config = dict(
    n_head=8,
    head_dim=32,
    norm_eps=1e-06,
    rope_base=10000.0,
    tie_embeddings=False,
    parallel_block=False,
    beta1=0.93,
    lr_head=0.00367,
    final_lr_fraction=0.05,
    doc_mask=True,
    dataset='wikipedia_en',
)
MLP neurons of a small language model. Each row is named by its layer, matrix (gate and up: input weights) and neuron, and shows model dimensions 16-207. Each number is 128 + 32 x the weight over its row's rms, rounded and kept within 0 to 255. Numbers have three digits each. A neuron's up and down rows have the sign that makes its largest values positive.
After each neuron's rows, "fires in" lists the words (lower case) most often at its 100 highest values on Wikipedia text that the model never trained on.

L2.gate271:118110051073135145089103061101151124191140112093080083079170145114104077113141140105126148118095078102186117172145106136146157154182137134083124032147107114114110096127141160136114112101157163141192157136168083137112124145124143166085085163159127158062148087165153134111140115086166154105093101206125108155121136177092089159170104109114130150156120202108108168151117116145108152111137122128180123098135136158148105113168148148155052188129122149146152106095088166103147174114177143121174188115128144126174103102121122123180085098130124118110111160087052109120115138178113122083
L2.up271:148055081102090118104075096147223148172115120154123116059127141087127048162185123132159167109106121101174115117141079171177177188153122153128167084169099124101130149133145144121093167115114123145145164108154103125121131168094137109114109203159094143126100105147118112116139128084170117115104112165133095127133134127099102143079147136134109152198119168095145104162114103132079131147196127148154094187160165119167098090157116173156133081087131131145145087109072154109160156125125144073170190129081201119116104129116094147122111120141146098147104173115048168126133130173140113120
fires in: "also", "all", "along", "al", "album"

L8.gate223:116126121127134102123212160120105130121088154105101109148106176131105125124143067145080128101120122135082126212112145052127155105038091190155098150140133132088095150111162166103158165123122136138111143109156167100179149138105102154216115166095133115157130133168139135124146170149161085176095154136100096152136147130126133105130071132163138136116123167183186149104140157131119141205135138093121124175058092210189087105134149121096167156126132122056119072124000068126146130092116166107126096119183168159135119114132108148128174208158144091103087072095135128148135110104159104120
L8.up223:173162124114101163116069146123116178154165116098186113151151090066156136149131065108094165161102143178108167098185167132099127149169124135129143140114094114125176118113107147127133054137117186101080138140108072073112117157139138167148113157163097136132140123103029122145128106146163055151160120117136097134151139131125198080101125149131091130080151159092126152152073098064149047082145072119098110100112144190141089113120141022131102155059141165080147088090083149158085109123182130094115149116165077078141188151168140115102132167148125077094111135156124152148182078096152075083
fires in: "with", "by", "are", "of", "so", "but"

L7.gate382:099113167160186060085136104107197156160132117091155115146105129080035130166117146157085112115179155149124131105094152108154124126089133107121108109133139145116084108168164100134127231122115168132087143165194178090151148120116152110197115125102204115156155109111111098152080143102112197154119160103168040123076143142118100116159120110161148099133120135082144143132111132139128172161135138086141115102192149135157128120179082092138110142172145130061107120146094148089145130162169134162132105106152181115151145100191137142130112144151122078062111122095102114178105212167124196168
L7.up382:088088111156050118152114093115178093105141066174079077196112141111174107114132150129120105164083206164130148084121137128083103098120117123142155118146131126183113140103180107067077132129139123127134236134095127098193137132095140119082099165116098066100165102131124113145118105156139113106082144099163106093140161091124168108156120188096099065104118169104079149142130136147092131135191088147152128112124081133126125104118069122178080116084090108158128118101139093116103133174185157139161138129111111178172130117133107186155167129133098156155130205085130099167127145151045110078
fires in: "to", "by", "as", "under", "with"

L4.gate412:085132122151136144141195152162084113125104118144091116119155099158129174121100139125132144071121077133161171108106091139141132169138110159088091151112116101196130080152071174132085141134121132060132163105072137114138105098102180111183082114088141097144189124133142114107129104079110124100160102190131184132118129133100145098222143065095196133133138155164116104152164177131081107117112094154119141124089165126144122120101125174103102138168029127122149148141064132152075078118152123078157090151135141115128131092076121124126076096159164199125144141110154225115121103167111146149
L4.up412:090161096165111137167144161140135126061129122117135158130133140133074142105150091146128168166145086111130145130142103136147151092120144079098171134107163118129045065120125150168106185169176103061126091104141157151164123161142078141119146185163144164181087153099113152128079149155112096117141135171138160113143152120108127056115103129083223067134064112125142122125155133112156183174103130143104072076186085110177108152136087145158142120152147119129203179104115108125171121129138183089135163160144097151092153075146131124127139140111160121115075147116107121166084158118142152136
fires in: "years", "college", "march", "bay", "waterways", "brigade"

L15.gate613:146135177106114114106111141166117112112171118073097151139157158143094106106157142101134100184104096147106176092108102123155118141137108189060084142110102134147114148147137195125118108147137109154150132110140092154102139094122131111151093035151137162092162138128176180171136148115184095114107142182123130136180142162157073122068108138090162125160141127036101142102113131082093081128153158114095071161129198154086084118167128213174127188155117176153127183139108114148123174196177187147106125076104143190152159126096178131108125141156127135135101168097141141099083122190138117110
L15.up613:206112138125138112087162075125148143090105194167066105115140128128128157125180103106145141182172080083157124159089116123153183153131133106135111132117141121150050159097102156144133088100138096110189135051133149158126112140149155132130096130133119157135160122115158151106128114089093161077178149175148156112119151100112147156114112151061132092090132108149129135141219137078096177134160155155161102131148196170044117036124135182145096170156142135115141109124092142120190164152071176103164186094107072095156076119121120117171076104112135091141069150128127137083155136179128077095
fires in: "also", "all", "along", "including", "although"

L12.gate528:129105112143147099136137115123171168115156146126128107127165172152149104138157123149142138116162138047093121136105170202078119147114175127132148112141142138125118072149139165122040115033119158178161103129091165120132153180103129131103089111197133095131101136030103136103099100090079149127051124221156108142099090104101102105127124114124127168163066108036152111118169136100138098113158108146152151204139152091134124115121153126150135087125123147104180117129144141109128086077177133125098120142096166113185104134102117172126072125178102187071118157131090110142097113151123135180
L12.up528:128096085094163154112142105153171122130108124101107137071145149122084067126107107070123128121097131124165147104133040199140119100161089062105090112121128117086127113175170177131134148069092086149094123156097130145093144164089163135138133126091118147117090103102088140105121160131101127127055159206181189188136030119154104092132090082095112103149120129114128117147078173135152109052119129148127184179128087125119163080125145136090120147115068151169147063134125131087161059059127096132182164055156087104161099159137131152151138143148150109167106074097105116149097185138130135085
fires in: "album", "performance", "performed", "senior", "also", "neighborhood"

L10.gate564:127140139123123069109134099173102159139169113130132138097108131167117178193105131135159116098087145096150095150101115089161126148057150146114069132105120130143103101164167079130082089082143130146134111121129183121072139108127126104189137065112140107170076154227145099087135168111053104115118127092145105110101164101117137083163132161117160115079115122111153139080094181094118077142124142139125115152126080100150142050160118074090211110150108098128104142107127129194129200101162154115144136128105114149108172119100129169137177125199160182098190115131085072085145122136142078135
L10.up564:169173092106095126109101120145182086223137112183116158150157150139092108127127118157116167105147188122108143162108064102128132111122061128128110161174182116108072106110109155126133127107089144066183058126146074118103088141128119104108124116144132129120141086150068155142104154128133136167187108105087123129091137196151166189129088128104132086079134090164057168133132108181199085134113084052062150146094107121123121149116073110159096105115127126139105139099079078162151160195117099103130096116071116089161164129141110157131143177161152113181114107127056131170114097110159122121
fires in: "of", "with", "to", "for"

L8.gate316:201103136104101125150134092114123158131125150138137078129186063074143175144104131138118124101086137138120174100142120108156127137146128188129147122092141107182113150144104220112166154135071133128060088165126112132127132078131087109140142115161110123107159127148162109125123055095178122138080098160134134124101119072105118173147082075125177163050128163124124115112087107123169017128202090121154103167102095093121135105087091131126120155129098102120148159112093100122139084106144110134139108095137076194154121108089121146126102150143137181161110142154112101110104147101045107134
L8.up316:209080121124114115199164097093109135127121182117129101151169048104142128195144138134162170139066173107084158048118134150146145126114140163118147150079124085133050145163102165140174193150075099205129088168129120099130174074122122121117138117178132124099170124130143170129121125099174141114120142171181146097104101129087130126155019104105142134092108121125174150097095112119177041133176107129166107147147135132110116147074097203181109158140177076109157143154129141122166111156156135116100157143144089150153173097139121160137110125134104135133121131159108181108099178129059143125
fires in: "with", "among", "through", "to", "against", "behind"

L12.gate214:106088140155121145104101126113131032120166152145161113191141164092132075108157140103174168112088147164088091105127126175127178138089126164097144110146102154109154114091101121161148117129106095100185096120116142111132144147127119097122120098127138079080128013132116136139160118094119086150136176109157104145118129123118187130121132132086099162079142102044141086071088100107120136126181138113157096143090167095121144079081150084130110148112157084185100128119145149175145138116138179111099105088149104113179142242124124125155089129148088164105093165165071116098118062185121149116
L12.up214:154140170121119107133155070131085092114128148114096106111129153121148155089153133155114126140107100149088094139114055093097138107066132178139142127117150141097190137125106114074055167171125101089139095140087132112152169167075135088117131065103189094105121081149125150144200140122150061141130116148165094106178121091151069151137103113155084113086135109045045122101102154133177114071171084114138091161139156153143179172057116109136145088118111139143126132111135129158117116112109163087089090078141053171187148100113109108135129088147109161108151189096148143126127109114131112102
fires in: "all", "of", "among", "a"

L7.gate646:170143092136172100108133142142155125126087150151142118094083074106093139116083154114169107119086074171167078163083105101123075093084122130118114148111118131128101047075154123081112132115132126132147145092133130117182123151108054175113105122160168182140153171099141138154152170141160116139141125111101127176138091105137113141074094117112233093156150196114114098115151170107198137121096135133096103135122169129154128057117173171104132105124125176078088130162133101099139158138148147069115133106172126139113153147092108158094195112119041219205109118193164148093173151158192152139
L7.up646:131093090171161153138141155067098154127151103124113151111180111134126068070123155113169140080071111152120138064121144123158129136107067164156162123127100128151139143092091029126116122098123122124167147123082166122184103094153127145101099166135152129069121132161126138148134155133123220106131145064173105118116112119128101128146096100102152098111156147178145108102168237078093138117098065201172123138123083096169074181132106153132167103129172099141101122187116103138100055111159163139050123129136092136108072121133101107145136141124130107157138181091126122106120081111140146084
fires in: "have", "well", "having", "much", "school", "such"

L7.gate120:159137111070106100138087064161163111163119110076152132116141127154075127151124091155082164125155155097090147132109155107132120157112126163152180124193134114125134149091097174081134051161114198094155139129184128117138132065113164101143120114148139126125183131109131168160114133076143140126101124152168107149114111112166106103125120132093088110140143099126115100114122206181076099125140086147156176115134153137107150144154107063060116157120086113127166064145165104188135139144049104140089111159121004120147203174094107102122152179191150044115098170151126074153144083112146109097
L7.up120:126103143148104174182136098104203096099145140150178119122125150113115112161091131089171151106118168137133144214106141170110115131091130139157200128119110161217167082171122104158080095170154145171138057119164077161129168132130155140144107115105177157036125149160118099127146137156087075135128080174139101113151193072163123152084097123107131140066127156135173133096081091122153156072118114100149175159145077138138124111157220123115123139124113115151163144152122160122183165089128150144123047135148090139109140147159125177150097074141136118138117097155111159107120111122079134098
fires in: "of", "among", "different"

L6.gate47:130093098131084141096131181111113137106104146120125152108063134209105138106116125079163102114111038103108157143160087160178101122133126126090094231151112138125144110095155141123088146142124168118182090141107154130172086125091135103147091176222151121129081144104114152106109150135143166148091129132146191139121113119140116124077132147116130083147108174089159156176159155067102121098068117124121088104178179182137086160132118146129118146154098157135062141113094128148154101041098169140109150114149098175188152102131173198215112115129104155108066117078147067150138086123144084128
L6.up47:138150144154113154141143208116099140117134061136095165086126170175130128172148091113101149132165125095129144087141146116165095112154098126145105124153110162085193101100149172114081173120113200160117148158110145121104140147112114116184095158169139110112131150124139120115104106140141119138124210100113140141082129118179092121128136110091137049159114179108225126146118188124077167101044097148125130177136124179135079151126096188171109111152124149116044127103110160108129126074151144135120137137141114135220126142126181183169123122103152161165082127073171136133113089084152124147
fires in: "known", "such", "well", "website", "www", "key"

L10.gate533:137171095071103130155079117099173140146161178165154068045143065042101083174145105132117142096091134138158154123152151134105155127091155085114138101068144111139172142151134105068089156138049103085157078121096166162106107112108080131098121109139145143097146079180129126128159138165122095152063161122116114075140164108161150137179120134076114127101101103122146093214084132176083113148090071117175065145113074167114063089105093099137142143112108104061109130167156143122132178151131156074115163102105100119166165121121146159124097122161130068132158167156120118160115084129152136176
L10.up533:198120140113124184125171133143133123082110140136162123120167095158138105089143146137127085136074110142089187135131184090181095091109160149147183080133168115137134128101123112183076133103179129156151111122147144135173133168146175136154111119130204124106081172158149131143112134164111113121091103161135104128164096127153091101136066087124139157069109137126103158103105083138149145094161116118113063172109112115172175174055117169136097099134079127086191160075146133155139118109131187160128130131146089130084111109150134126120144151128078127148136101184173164088085145121115103068
fires in: "to", "by", "among", "of", "said"

L5.gate182:150102101123152110112111126079183128096186158186126093122107159114177112090150152107103109145134118113084130177179144082131141125146142134065126103102061106129130122150149169136138109162094137110063117144154166131133114158094114047046147127152127158088114073101157126122075082110119073112168066165126083110115135130160158114181205127089196095087102163163151149096145123126149166161109091139160116104169139110127085149155075136089128111154106224110158089149132183126151051140079100104122106179130167117093173164089141137055094136116189170100064108122065118115123095181124127107
L5.up182:144122082164197189172135158104084174098113133145140120089129138109137155095084174113088184114149162121132132130130068104111144164107173140092163155060124077156146121166173129113141120133096124091151156129117135077103137124147170098129101076079108095134118148121139150094073088111074119124094147148061136176142123156148080116130187116150180121101140106146150207113163148117139169181069114107155144112153158096119100118125050169110118096137113202144150076101087161031148085196111115092094130148145128061169129176143169121093118143097128061121119130178128134095173071154139141140
fires in: "division", "university", "david", "universe"

L15.gate163:176103136140168226128145118139137147137079140099176087161098147128117145117124146081160113176119136094156165134094130131122104163141104170197131119073111109121091151138156110109150143169085121148158132082137102108118066135147134103123124176113128196080138157120137103182109080115115124061148135077157096080115109154137052174137074066091140118129156121099181151163124111115143151200181126119145151157157115144129176112163069171076132151107136115143161098086146072098144142113127139175082059167081153106120118141092106100112130066155145169123073160168146105104149182166115091178
L15.up163:147106196124119114069109203135117155198118108134125103133148107109190086168115169131062099110144179094141114099160142128125117109084081168164059123151065142167158087091096117055134077128125123133128171090095090159164181096081192093057112124117137109106119190161137086100125084061119138113157139155092144124118121160142142112117166115104130133150141113117135098128101125129153184192142068175063126106161169178163123160182131070139081097135130105079161159114133124151161169106129127106092107145073134088122128125200144179088136040123088100085146090109174114155144161125146138135
fires in: "it", "they", "she"